config.toml
n_kv_head = 2
vocab_size = 2580
activation = "gelu"
qk_norm = false
tie_embeddings = true
init_out_by_depth = true
grad_clip = 1.0
MLP neurons of a small language model. Each row is named by its layer, matrix (up: input weights) and neuron, and shows model dimensions 0-159. Each number is 500 + 40 x the weight over its row's rms, rounded and kept within 0 to 999. Numbers have three digits each.
After each neuron's rows, "fires on" lists the tokens most often at its 100 highest values on Wikipedia text that the model never trained on. A number after a token or word is its count.

L2.up199:477508504468466564466450492471513482467511460571571490498491523408492485537486593458522524477476502515554468567544563501434528513516587428486517541543499578469502480422462509503534447500491529508464473416505496488540434475508548496495509538445472481482438536451495421461542488390525537450529503474503481490437521471480481505531530518442548453483561495554536483415544457548484545565550509538509505495537476533525569511582461560502540499481461501398493553468460493506494506543489496
fires on: "|" 38, " an" 20, " the" 14, " \"" 11, " one" 6, "===" 5

L2.up521:425465484425522507485521566424519483513555505474535571545491437472481541508538502525529497547504531498496495474516526532470486432513503506471492521465547497509473519528398563513513495556422574530492479510554436487475600463552435512508503561517499522550549474441527548537548468474547557553398484499472561491517475518496531575501458467543462447452500489497483536424552513435479527492430547480552522522444432556498486537505448472462461484453446468485538526540506444501446521509425528
fires on: "0" 19, "ph" 17, "na" 16, "," 14, ";" 12, "a" 7

L2.up165:507519531492577529492534455487536464424538557491539528492415451481518469566562547464522480523498503475468486468581554501514598515479568498463485474518520523445502521487467563472496489551481427548499470525474484505506474538515444533490455437480508463447500497457470483537480515479539463487487488481542411407537516550538478471469504461414496469510572465527508468567449478515515522486475492508550595479569477526464580503544488529479481492508405564447526475455478513504559574477605480
fires on: " \"" 100

L2.up605:495533512557472521471550516483519544530424477595494459480502457464481471499471507521458481549451579550516462571512516524496568481478423553549443549582508527499506437494486468482544536543545469520512436542531467473479503474549406489448563464486446451508508511489527523503522444490518480517462610513550531512446503533482452463546490555484498415526531442531425501453555490445538440506512597437521528413492512542514556496494543545457485497453499496508494482513412534532539496501486519
fires on: "yl" 37, "ck" 24, " design" 10, " X" 6, "att" 5, "x" 4

L2.up128:577464497485492552549540441503486495534471623527473487419558488495550561446508529428579495485474562456483412458503485508466523515469468455573503538503512494526488423567479537477545548459545561494498448495515552482497490553509487487499437544492446528481524481455555538454506442491486437488497410471474564479453522499442451535475567472523488537486538550468444478433474515451496549492485444459527458541516495479564462467455546530524470504498577516488455546502525569517471464507553530
fires on: "g" 88, "uc" 11

L2.up195:478482433514493510465490457496517468461545515506492460397436512585505494481478519463507498551561530469512479510498442460540497502557579476478480477584531529540530456380562488462466485522498512593593483476583485530471528539441500508595551534510511533438439501541410555517495479461603567465480459480509442507509475515508523514439548495511491485490559526517496462440430546482485517479476520465465495433504488497510521563464524511451470445529490531495527517500475535503501552460568471
fires on: " h" 45, " H" 20, "W" 17, "H" 13

L5.up414:516471471477483515507501502446491535539492494567512467580449498487439508529536459523422562445435527562507464457467550506474500482541444519497495434476447499586497506458542565503597518455516517477494523513444592465570493485462546556526523536512486466497548531517504526626467536518543419494466518457432483540522513555478493531438456538523441442483449487453539513457501572500575503482424548514463543532535504494532438482579457454482476464492572473529472472488472483525479516527482490
fires on: " ro" 30, " Sp" 23, " sp" 18, " bro" 6

L7.up158:554489500545448493439556453537470477502497466509520459465522506441566526493456427440494560495582460532552512582552495494474521497473539518500507459454490482462491503508502501549524418413549412518524419514544520463452462475559464506510510535478466507512564527523559518493565507514498470461517438458488512483501513532514524450521483579466542427498526497540517494583508550484570527524510484496495439564488514519570527511533553368510462488546427509483510526487511529498559552507604532
fires on: " t" 29, "at" 15, " al" 5, " all" 4, "as" 4, "it" 4

L2.up255:466453579477455524428518456476474465469534406478537501450542471544495421448446495517486453489475441571518513517519539466453527560599509533467544525508435479492486510513574501525599496480495493451497516493502492560482495445532510463498502476497515464427544517468514481380516544556522492509520507494507481448527490475473495430472518540572495515449476473533471503542516508481539452591466512479542472480525478501547473494599390497441486538499498542550470576456563459475512442490524519
fires on: " Al" 46, " al" 22, " There" 8

L5.up464:548602490534517478424417493528477516525501489518471439444563531487531491453453511508511487513502540467442537520513521597528497500536600465503519505494545544456526484531517474519479516504473487481464514541536528563494493493491469448481421497540444543436543550546448486476485516562522545521502494528432426451478469529568452495446517529469582455524497508481550568404470520379511510516491534424548517476493448454411534471444469522477567449506538488534524511526535487527489554484478501
fires on: "c" 44, "C" 25, "ri" 25

L5.up426:502552489470549512524470426434529454595486442556514425456505472483560487488531502514536419464547522521545494539486497567487501496484502513519528512482415505510455566529470475579515530559549489560460521458473512444476445481512544506470496496418495518530534554518522418527449453469454445556540478447500495538524430504484474508467569601544420467535469517447509556533528509503457547454430492546501526581531458549471455461538461438535502550477477520495511482490441509509525543491508445
fires on: " de" 30, " San" 7, " La" 7, " Mont" 6

L7.up138:520524468450506571538508529485534448496504453532470393424569469475455461465554471489538565517456529482557495515433562499484468479497502531534463528459472531541499465507529460518420472460468502532486556471420488483494494517471584514501475473463415486432464521493513498556504458469600540550589496496502481494484515504551517478540545527530481511486511456532515471550462531489502528500507551506484523518529453465474537326492543475538470567467521528417546468484462534553503451469499470
fires on: ".\n\n" 53, "\n" 31, "\n\n" 6, ")\n\n" 4

L5.up27:472511477506497467519476464502515499463464482487461468590504448501473501582538509496426478498430522492510579512416550480545588534441447528535482473583455425520464501522531447537485510552526476485505455442515435517495485543507478469476398522483485537443530492436531557521400462573579510495513506515498546563506548522448522448473483460475531460503481570532465540489557515505542569467510435481582548455514486518500557501468519540491506495486430463528488514568477473507502488568473436
fires on: " (" 14, "-" 10, "4" 10, "s" 9, "000" 7, "°N" 6

L7.up88:478520511506518473426564459517433509454543569436461488434504499469448434546547498497527535564501539535426523494514474490509519484571526416490500504477476502514469566497518421439558500574554472490444509493518500494548514439553485482487537444481477439429578461438464490535466460484496491504475507541445485533528538507511552425464487448532537446494542529533531536452493472541513532490554556534572586517492455536504450517477512524478530550522474440425468528516494470559509535493567598
fires on: "it" 29, "ir" 8, "ot" 7, " man" 6, "-" 6, "arn" 5

L7.up315:482459462410430511506495491543532475556473554481501521509483504477589479491480553482559537555493464462573425545477514437557544514559436575509478562460445474479503419483555474508506517495446430590489534499523509459465488504478492533486514457510515519466503477462411448513520508546538546483460496508490556515479542513541493481466513493457576486524414506505505504484486496521505440477551495457498462472555487529510505456400595518482500578493499459544555450447508516510561617507465499
fires on: " D" 24, "\"" 16, "V" 6, "o" 4, " V" 4

L5.up17:534482436482510504527479493551514489460507492469510564452529455534532512500503523467549503557453457489521446463534497523491521566522469432470513564502541420492504554468546495480508475456555492499544503510584517458466481569536548491499540505529472494485563448496489525452431518602555433553499471496473567451510448490471499493464516519506458445530442464515462555495599532415494468432531493461502564509455481489542444592545440599465525517443455541447492502505505485538578576503502473
fires on: "e" 29, "a" 27, "'," 15, " Je" 7, " La" 5, " John" 5

L7.up262:460461576478487464526516488536493528421462554500497608447488563468462513525496496518481473528461505528487444466463460550543484454560457539466492459512506496567534510513532479466549562430577492508456454526522515563502472554527511459458476530458490513491503500467533505510499490554461475480572488459448439492477570565492482502488535458463538464540478494542540567525434516525480526502533448408476443530540404444581494519450474505463536493541549553485473549577505572470425461527524561
fires on: "g" 15, "b" 13, "d" 8, "l" 8, "ing" 6, "el" 5

L2.up21:444490502562568446516504513486557493575530473515538512581503503568437565524541516505487507544469462484535499624475512487490556515474539518437482461467513476436438499442494527524476568493492423514496519466500532509477478554470445497550516469508517475469490539498464525495520519534536481461598477544526529553567490519517500511519539484519505467416447414539571464434531491521491489586538423486488520521494480506439535400487518531487472479472442551488543477487451617554461503490527517
fires on: " v" 39, "ro" 28, " program" 14, " new" 7, " cor" 6

L2.up97:572582485454495470535435512510499476455485583504553503503474492528529474442434445579488516548531487518474546475511465466571465546535555515459428538515431489568493485534488489547535560493518540510504472478521512562504468446515486505524492549490494509467497528612517467521494487561484493431493481568544417410516442560494522480521502547476464563507474507476501428530520470449509471520511551501430431454463526522509441531553526536544590483478554478474501438510468416486532499504549434
fires on: " F" 100

L2.up207:395526505545522506496518543465497550550498509537571475419560492557545491459565469448480507478515460465546541456548503501524542542527527551501484476524556560514492435483456511500515499495441488488559466472535469482469573551556450449519524487468438519570525571523508475482464504443515530499503412536512489467421479482514589462542427499554522533527478435474500410492454509436457520533506436475504491468543534533522492523465506467485507500444456593508520462538568507469549548548574530
fires on: "er" 27, "or" 25, "mer" 20, " author" 8, " director" 5, " Ser" 5

L7.up217:501467476531496515534475507506534472532468542511497521486454569416535585555466526534499490434488487482525510440479476416490503483517469488521471530511473453462572475564472476429488536569476488574496411518447508495454474515511433495524512521462515452478464476528498510484494527462571489520508509460473506558507509592481472464509583438516494515536547448569486597453554474559567496477457511539477559538433472539537466519515504445461554504544521518479509619452486457548526406478549484
fires on: " L" 24, "el" 11, "ud" 9, " B" 5, " J" 5, "st" 4

L5.up481:495472502507461531493510537518552550424504517548481401486516547480527437518552481493503545548515511469529452463446481453505498576457465459567510544530490517462434424505541454438509437475432538549445507475557485508508527564403467591531471499532468597475520539466563545503461447450547521538509532524515456499494528474543458523456470553516502518480455503447519484438495508460468480465459565473443556541522497519534504498452515501514478452550515540608450484525549496490545474567546471
fires on: ")\n" 43, "\n" 36, ")" 6, ";\n" 4

L2.up477:506463431538446526476555497548456402461449490464522542506494458526515461494562481506632498524452501544478561514454539581605458463518490478539411448509459471485375532482496491509537523505497533482574558461530568496510517454485512539472497469526522559450550463478598507479460472537510520519432524494543550526534539484495526463493496476501589518434473531519489497524480487448511537579477475464520476475483474470559469489453531506489482501479517486511481564451462457447564498488469502
fires on: " do" 29, ";\n" 11, " val" 10, "%" 10, " moved" 9, " returned" 7

L5.up351:471470462517470491510556559509517545480530458471474539552426528500506477522534510525561432366479519542530475493500535431495535459486489566504542509483412529450528505443482480517476494480450465448531485433504566586447497536540487459490519557440600472478460514457511428541441437524429540471519488490532508510495568543451472561484527460607594538447510524505466517489489491482479482486583454449524507502509522473480530489458521556502491533588508482469508537478487479521538511527551475
fires on: " that" 28, " which" 17, " there" 13, "ome" 4, " but" 4

L5.up212:492533455500503452510441516426498630468466537592504483524561536537447522461471454500493509547487534469541538499450540456440487526501476512514511552441509534535451442514477577460499518465475390482553526541572505427434443531496465437542567503457481517535522473538490474546493465434488489472509472514490536492429545541471435545491526459495460523521508553499534540552584537475502549568550509546445492503544518504499483513551567508525451475453522532498571455570481472538500490504532477
fires on: "ra" 34, " F" 12, "ons" 11, "av" 8, "on" 6

L7.up534:472580489526456520458527555497481446487443514472462506480493496451455568525540493470463515527559553484560540477505468458562530482493558480505503472546511495524536470580537389555470460462433399488491537513537413485453501549462468517473508499554494573460555488498557486485567436538487553537542459429441522471542493474472481509508512496452537516542454470576479538490559404517487463524541505494515534432539523502528546438533536431439490542532473522475522514543538545425471523492506504
fires on: "ic" 20, "ing" 12, "er" 11, "z" 11, "ed" 9, "ant" 7

L7.up106:424413515471505503489479575444454513533465521530526589503452466516489552465507492459461575449475511493532461496525565432525476462481490526549438451549454465555468546530526547426463527506531553508545495481529493515420510558434548529519453559508483445470509501476571536512502525502580446513510515505500486476443533497501476437481498467497413578457485507402496594484476472577532441507486569494461446517522557498491468455462504452502519539481453485500515461530485539512410530472479504
fires on: "g" 15, " G" 13, "n" 11, "fess" 6, "t" 5, " A" 5

L5.up65:475530575515534513503529553460508495448506476540513497513498464537566507504505499554516455616441430432459504499463560494423570527474534516458508476476514427566519503465521467488475481491496493495453510555572440559630491536552558532476484480502413468494552540549490535496472432534504509454478525539502409527506539494438483518448481508510493429428501516487489512454505442483491477510537482558538521509470475492517464471529521464440470523453468549533510532560445474561526521481428412
fires on: "p" 54, "im" 12, "ill" 5, "w" 4

L7.up299:518545487537548460532504511474465491493544555444523508415453527502534536452472456493490481539523475455518484513445526463472480430477544604504511481499434487539547549538537580549486402511458487465444450460462527430500604519518503493518497505528484476535489455527482529509498525476457492521530559491553547575388538517499446545456495585465526538489512549590463469505481435505476482602487522465509480500517516540421554528448469471504496546482427478497435484468505475483563490464518488
fires on: "en" 46, "ar" 27, "ary" 9, "er" 4

L2.up144:453500534510477496555413478447485511428471579482456451577521497477547487442544485525516492470508531495471498556445472456494504512502532553489483471493433570533515533474600492490521537487463458549448421459501559467517553422486503483486492504563536475454503516569490527485535475479562537462516454500550525434395531519481458477493514592465433544588455519500525464456517491471435471508481488489516482463488523472433466474518555546455546408549567489490480481573454492488537523538518525
fires on: " Z" 53, " U" 22, " E" 9, "″E" 5

L5.up199:569480563485540525497502506506484483545522507540541554494561514495488448467566439470479493480498481477509459491552550502459474511489557512529473455479451485509464499461460454511522394474509558517496549585512540475472520437553511504584492481461504482489450514485570486456594487524570485480474440460404474512450441532472558502450498570477516547439427475488458549539472497555518558465509478542481515584554467491542403446458505529543539463530443506465463483524539579506465534484477559
fires on: "°" 15, " Cor" 14, " \\" 13, " Mc" 11, " Bel" 10

L7.up229:482492517517434485550523462457441461568486580488473446467522506525449500397506502529446534577444435489542488547483527504491519512516542539498566544483511518514481489543563550512498495420507439541528463521510556546527517485477507504549512538547526548532458498495457402528489517489533518468482533563540428495450483532443466543473539421480446551550498453525448508492497503579547585538472474491538448471439539470473528551499534451463468530513527488506532536464483567415454495453596494
fires on: " b" 57, "ig" 8, "h" 7, "ar" 6, " h" 6

L5.up210:503427442493467479484518483432453534517495521496513493508478497523563475445498465468496537446494515442500479569555529482483580505525487529479474525464537490443582459451499571526578512501432443582555423541560525596489523493541485412450553501524408530527570473478525514379484430497537494519509506566487485528512493539444498536444480458486559465583506591501513549463517514492496467455415491475513432554517519559484512502510462514525486505458519506479515495486506551490469482502507495
fires on: "g" 49, "c" 18, "ig" 17, "pr" 6

L2.up383:543440481530444522533554470496565487489576473505513476399430619552479554538489427495524500522473414553550491461505542515482542476487444432462506529523508524469480476444488503482488521480455468511557498584491511465475515443510400480559501446453500483492548463478538468457494564516514562467469503528543509528497562559475517480490491494546410477463495495514525473386496494520506510498551507435472535483517535472502507491474546456488491545520562510504497431595565508472526458522574527
fires on: " crit" 20, " rel" 17, " Ad" 17, " exper" 12, " am" 9, "echn" 5

L5.up202:544493439499522548488586497451469550512492520521552539448445541490539564568526470441496454494476481462550502512473617487516538587499504477495515467500534562580500481439532520480519506469493437478506458444559513531477495485576434490463517556502491440516478433464485472486457556518525497455595454502460362511479469478497435475491526499454505510548463508520465562545556556532508457511540524489496541495478477549497436518541474513514560442541582515443465482460529437509535482506513506
fires on: " us" 20, " any" 16, " or" 14, " even" 10, " disc" 7

L7.up335:506520461538496511530441472471544376481490525482469565468548471499527488502565439487519483593506507513480453503496486544470498520500571490542519491477514412507455470514545520476438512495608425549498541459487538493426511523467496534555495542468529489518564520512502514518511535566538496500516414467400480441471516506579510473424451506523566551492461511435514530466525496474506490529507472435531506515487505563488437532487514468539552562500457490429494554522471530415521573489414499
fires on: "a" 14, " Co" 12, " it" 8, "i" 7, " La" 6, " Je" 5

L2.up330:460413544448504504462515470415473553522468452489523467489470482547453471418426582549468505591489497518470452431490479548449567492501547509406440523511526406446525484545489506522453477558489518480472433525502495522493503513472554477521500525575463549494547522536513542488493437478424562453474521519504545503543567557530433454496482552515506439543520469488578565473538451473501467506478497502503439449485546493534433502552537444558463505475518511537473517536501492567503491537504503
fires on: "p" 41, "im" 30, "v" 9, "m" 6, "ept" 4, "g" 4

L2.up36:529529468505469478466468527591457489370518478442558474515463497513531481484521524513512508466449516473542506367536537544457546495529554543414479495563479482544500518539487507475495563522477494551515572443469487529499408451461541475528480551487484418493583531516529528470460496533528561495487519491495535513453520483542514547568512416517499468501551482527428520445471490460534548471511493521517485543434548559423473469562504572449459437488535513487489531538502496460535542458464498
fires on: " He" 46, ")," 29, "He" 14

L5.up499:475472457499497545469458515478491557448455517497434412472472484560474418529486491538456547474528491533508508523478502470505575515511549548477517473488504578564500554530535480508592514522481454454501444449513512463443538507512437531533527534465465504445493434480492461480479572464477446442487498489505515610458489544503428568478488463543477476485460472473558528439486600466501434456525528465403537518543500523516472471561575525543539519480511506521571460611503471488506479499461496
fires on: " sc" 34, " It" 17, " with" 8, " reg" 6, " Sc" 5, " Sy" 4

L5.up596:550467459550484483463549561589490502535465438540454524502446553528569494474475486457473542509483478487481529479521527500541537460531503410432483511485464522495445522516528565481462474526527499531417498556548575524394498460541510537544474511488541521526494460545461530518603497539491504569503455518580492496471432438502525431446465481501583454475514442531443566480478437461458534480489507509519501516408461459491471456485489441509548482591509524466528504500458493493523480562560505
fires on: "ust" 52, "ady" 11, "'t" 9, "ost" 5, "at" 4

L2.up303:561427468602538488487492474494490449508478508518517497493495535477552532555575472420474475569504447554479472476483472436537506425529449566493521465485546537522558460480483523549533547543464442478513483432536510540522451452514436553547566523506537568507474478526501506453476541527501541458526428489470422555485500501524506601463517428523479457539493560480529522529559499493508549455421547398557475503529524509501477453470480510510508476504544517471547416533551497566529475475531496
fires on: " sc" 37, " sp" 34, " pl" 11, " Sc" 9

L2.up385:513531479518555482537460470555553548527517529409533562489510473445507540458463495489537484441431465467506534501509487461502523440514496476554544480497479484522489463417550549528531487489485512553480514418561490469425553507495467495527501493577486513494507439500532512470579511501443503492549460503473485468564526528516497456506596524497512405530434539560462525565494485608460514491443554482491523438476540483519500424509444445498511495560515523617508473580540493463475578531495489
fires on: " Z" 37, " J" 25, " Af" 6, " Island" 5, "ian" 5

L5.up440:462482555528469548506503550542523498503502469444546532555512488527508527557522491473501476540450472498513487573482483510586543530424525576610483510528483413567478441497546517557527471526534543523480547519501472526498465467498590510515511486545484504445550409490417506457542435535498516494510545495524473453464492536466571530414475452500526512478476529473547431513516495474528481475558434417478471473519469477396516464483511480525546526445564519557448531489488464476510508605529505
fires on: " V" 68, " v" 22

L5.up143:491462542500495453515564558480523510476518472517450447582463529474496453431455450585541521506463454531463456508429534468520549532486441520515491562468553519503494532480476428535480446438475497475489419543544531558532447575551560581469522435465431533460469487519462498537484452525469527452546572495530465654502497489489549462543513471529463445516505510457502568489474404497479478540500482508485502512552495526421479493484518457495520500460509486501503516472550503524500536496507413
fires on: "un" 61, " w" 7, "w" 6, " long" 6, " min" 4, "v" 4

L7.up164:519436501529503428488449470493508472467480536472474411485516431550511496500538523534514517475439612500424613552552501526518478487488501453513481558500442499480478533515471500482471513474524496496411527538474548518582469492477472538487493526480494435509534476481550506448533499411590476547522527512433550489519524539539464498463472495457398563512415504481541525488520471496488555516448488482525574475493526491499477500604507460474558520533537534573432553544503563491463511503441486
fires on: " l" 36, " sp" 14, "v" 8, " cont" 6, " g" 6

L5.up88:514499563500568541477497447540480509521513517521530501511547507468497548517458531540532428586455456440445461471536494578486548478487425579487529534490471481475531500486519492516390490474473573537464519541527520555492473528533524517463515478473482497388457508539482544549481384536543525548494483495502489532547511514458449435497500523452529504552550501420460574445478477433524494506379482576511520535431427490479469515432542468507502495547507480526499525534467505548485461492463512
fires on: "w" 34, "b" 8, "ill" 8, "ew" 7

L7.up402:518493538475548438463476516489479604536465489580510591547530454508506513508525568523496540500554509509519532441558494630435464501460482541555503592459522430474541434479543531530482417533529497518535565518495477489478444472520443489479516541483520497413439511430522490484517437521470440492435550472488507527460460507496539477480453498514504564525544530448535499482480576474524427518500526438534466450481492483550470411491512485478517442528503483495542469445529558521470550494525482
fires on: "ro" 32, "ia" 10, "ru" 8, " to" 6, "1" 6, "ri" 4

L7.up297:536567630499507497494534541498437514517531474550490442461570461457475504456464509449497492510518551441534499456530522488461581551436527526443492518519587480510538501542446534511409496443454483486518511453481512558472493474498512524484454574533526481413449573523521533457579503520498514456481535498436439450444509483453521503470511491484561490508483540489508588445504506479474582510436509567454532519495502494439464528513527544491569521456442474536457507495571483558559486502518454
fires on: " N" 20, "ri" 18, "g" 6, " K" 6, " first" 5

L7.up628:506497542451474491478546484477550511515504556494564450501490462518500474509483524446548522435451526448462505477509588512428476508430539471445496508501472493507475541488476546562584613564580451457563522508570513478485523479452558555506530485421559575514526499504463478476446526466550455467492513513516498498438441561466561426534443499498487535461481499528492497521522463424482456539545490483427538514483539432540520523430467493476440550512476516500531464588477508469507573523487552
fires on: "in" 20, "ut" 14, "ript" 10, "umb" 8, "ress" 6, "an" 5

L5.up5:449473512471485494470453465490557526495543467524455552452507530504504512473514574510517567455539535503568491497533389516440582444508526424487489568480380495524505497535485552519452492537522430506553522482498523527536521523554411538509423453499532478461495464455493572500468476443446507509560522481507442558462472509493523501439474472506482508533452606481532459541447527459554539442499539501526496507489444558493555472473468529495469476536518555553568528443524467502567560520491485
fires on: "o" 51, "own" 8, "ered" 5, " Ben" 4, "ed" 4

L5.up264:458469471477514550483512446588497511424497502449449522470541493476464563506472506517460600497511455504537500490472470547508551453455552422448510539547492476516527532428513522516477522550476558424504480545519509466509405509502455401432524558516484502495479439520538439542488506442525530518447491462515448562604516498521502468505462541459561512525495462557501489493497513443451562535482480557516449629463512527501504563524509464578501563515485507515550535501510478512508489505418499
fires on: "av" 12, "m" 12, "aus" 10, "osp" 9, "anc" 9, "urg" 8

L2.up279:473505582497476453482465460503568432543506461504460505460493464579562497549534394438560524509465456471516540514450469478525530517499517517470515481506462416446528485440503491551528558521427534512572454475488512558478531532527464487393596443492516509535528504528486457507543517469577498537531489481508530525494526423404538493493557506447443471475469515527490505457473562515518460481474547506513500530506459516588555492418422490486511509496470497504471531520476463512463583533572526
fires on: "ased" 19, "ared" 18, " La" 18, " chang" 12, " Dan" 6, "ult" 6

L2.up555:526371480510505526535456440448440422485518461564517512467482475520511507496457558491440536488502607552473525475484427507504510534515449462535535475542497469478466494538550498532475520540439541468507461575427540557508485558516444514568470525491475466488565488458515464477543539520578456503511438544482516560528418520501483486494509450527443511477467565473438552585537537481532453512498453521531424456478447530497488527451496496515515510537450586558483499547510461561487531531497467
fires on: " app" 31, "ight" 26, " support" 12, " invest" 9, "ights" 6, "ved" 6

L5.up621:550639528519558517530478521475528484483519487510447461512566431432536502543475476519542545511555512474467516496474481585437523529488559508486518474525534498447497421487539493476487496508421560497439545462476445400508490507499463492506537518503457540494435573511441501496490484473549568521472507489515434540575487552555468427510443490445481469501445459508436482581534522460499481547517482454520526508521493486489505420502521494566497500463556517460431618521468537471493519488529540
fires on: " |\n" 45, ".\n\n" 22, "\n\n" 13, " (" 7

L2.up448:536541486507546536562380492510491573393473536479465555579485467580436530491520519548526474588510441463430533551443521520530468528487461459507515479479464502574481502533501569522480480509503537510483477535538522514509496512494526455433484512542468484485435552515468604459459540550485485469547481473511505437501526524449536484514528526513537492477486543480524418484470462480515544429507532454550501514495485572565544511433523457530601506452572469507519530526533506503507425445490496
fires on: " F" 85, "-f" 10, " f" 5

L5.up625:528570470522555511427479457488458501588475537507546488435498504501439536526462559525468378512490502471521451449512462519504554499497550503495483509519474500539472445478493501444455457576520537584538527555465481513506462462546526463523462443470558529551553523549504528502562529562431498462512521425551525502468492565473434432510491491583498501437478492564528459501536470439461483492430534461486578443505522503526507532513600530475498506512441570482477510509526457549536511503510562
fires on: "amp" 22, "andidate" 17, "ording" 11, "ength" 7, "rom" 7, "im" 5

L2.up452:468504476516463506457501427513579537486481461565510442448496588515459523462493463467514535421549494542515513570523532521503512539475534520512552490463457497466507465453514490523467433501537467530487497494471478497553355487489564437504480575493520526525476545441538522457489497587480455487492522522544512569571564526498590485525526575458582423498450486467491512474529537451488544553446543481493530527519491491537562525499510413478455481459485524592542500527459520488535535491483539
fires on: " ad" 27, " Ad" 21, " ass" 13, " sub" 12, " acc" 10, " re" 9

L5.up342:477549496499525478525430470554497487518526562471443464522521557481568520474536548467477489500485524535573493540528532457500546496502489514513496476490494476522482477601520535565497506506514498525552524552589540478452508478461517521450549502509587542513468474522544430440468455533424484452506513544457515542492521433496522452560563548551524493455456441506492508520481514534452534547452511415485471455463443569478504542443492399591446558553455530514467436481451513536473450542424489
fires on: " J" 79, " January" 10, " April" 4

L7.up369:506474472497562483446481508470524537455487581557549558631551499472562525512463515435434442482554518508482502491498506577514399518482452446482564537456516532517459524447537533521522493501445459451554576503450488498499534462512404480563526487528519476496500541483545475456517461556502436483512492429439535500543552481474499463471450521500562493484489487523556563553456469569537474505502527452516535507439492532516465530465454514502422470538430522501467558461527554524505562480511532
fires on: "un" 14, "_{" 13, "uk" 11, "ake" 8, "aw" 7

L7.up68:434507546517502547484491462532579497492498423504521548554502474552559511528516485537528483474447498460434493481466428458440478477545505547467541418509536512507448612528504595535454499510469526477525624549583468538485395547463459449507567522469535493523506401499469468442555485489500466497523489512547490474468501476472606486508449496449483493507466492501483515531569457525488487476466445469442470525524502512432524576507536537489500477490541480500486482496489536462487438533468542
fires on: "ad" 16, "an" 16, "red" 7, "-" 7, "m" 5

L5.up560:457553502503455475452416495523528559489479475478478470487471458524492492474464466488563477437444542469492511530448430559471504478468547518457462551512504497531521491537567494513397585560508499515530512474478391485495544515439493510491491526497516549487505424549498522505452484459488512436546537424522542516487539512464528542469485539487566427446523487513520553432471514467427475459542527454570540577483505474509549450565534544483463476512609485527539574490528519489500420520449547
fires on: "0" 13, " gr" 12, "1" 11, " cl" 9, " bro" 8, " under" 8

L5.up442:488547536532498491465549546485468518465507537488582380547514473497549506514528495570498475482444555505457550528435536487463501548500469458463526541464509468502526524450463455551512506419438445511505459491465511542561495390510484403486541562526525515476481497539548465495492447529476388470460465498445501486504587483534460513614488541499482482530512470473457502474572462564493465503516475438497564476508495525486476544530588514449458575482491494519525497499564540468468513528526531
fires on: " " 45, "-" 31, " c" 8, " b" 8

L2.up540:508528599543463474537534493476505423510556546393497458544517494516443519445492564496525493491486469516552562513521467435476487557473457541550489499457463462504436495460514527491541521435518464463490467579419513497487473528408470539527519439438449494517486427494514541508509543514560447470512528574440483478548416449436469549489483452553490535432504507538483488548514486492424540535458546487458464530505500468464538494551524534448487527533514495563538544490464495558500494534408469
fires on: "ish" 25, " country" 13, " Liber" 11, "resent" 7, " politician" 7, "A" 7

L7.up612:513566470533574463600472490500534476507506535532492475551497471484482543430482417493506538467491542567529550515525525512528539521438493551487481499490445483481499526526477523541561442487534472503546446551502494526457523539541449514502511547534502518507455521538515478473460602466482495470513514504539410438400542511426456429518489381500473491495527521497490410414522482454491463514546515447480477533507554494507560537502461492453482590511481500501507447411530540517516519570573528
fires on: "ar" 17, "er" 15, "ig" 8, "an" 8, "in" 5

L2.up345:514502503572537518511474567519469473438508535555497544444543472449543493532485462498509586564531488484493513471535497488472512554460495533445550518584436471478452481443465537491533464468480534512443440451493488509425593509477514476446465511460530487437463485519518483482480440542526478491506473476536373506460537534513448482465456563527499490492555579523402593477605483494504529461481483496446564530599491531528447454450468496532509462500527461483517445467540504495511492499547496
fires on: " |\n" 43, "\n" 29, ")\n" 25

L5.up109:522468564482484556460530511444511483460443456441479454515534505556555476479525490472479517550532485502516526565509446507481480524483505503557483444440487427518496519474591505519482530501479500574462467507453469488523491547523553476553450514390533490449610570444547510529502570465486519478521481553485514495497518448513500552588486450498583554467463484478431442485511441495456420481465461494437535535514513499451475463563541485459514516556441464430522597499525531531538452512500528
fires on: " ext" 17, " comp" 15, " under" 15, " exp" 13, " imp" 13, " app" 6

L2.up544:532525560474530501479516462489556516519515472526495480354435523451499510495418519439466428576566505484475464490544524536505580498405517512474513473494446473495459473474465519521554482554558544524490567510425501592522488444476504489566474544495488535532479518531445548501544487524568490550499477504466517519491511516541505494485495428536520480492519431518475518468463493562498529408426584509533455511482566529579531509528493516521519471509484525589477522508490548593545481457495490
fires on: " acc" 28, " re" 20, " so" 15, "born" 8, " Bro" 7, " Co" 6

L5.up80:495513557462594476484483434535541483515465467582461437504483530470509507508463549501530407476515467464536520526512532521504485525511457480526503527538548422485516498531463507593572424538518570492486514561470484491495534440482512530493507544492482448516593528460450459416486465570463486452531513504466517502505514549455490465541483546570528485573607513566492542462499476489442456520493519483484528553513414533461433494432476513472507466534463499545484563459406486504541475507564537
fires on: ":" 38, "med" 19, " had" 10, " received" 8, "):" 5, " was" 5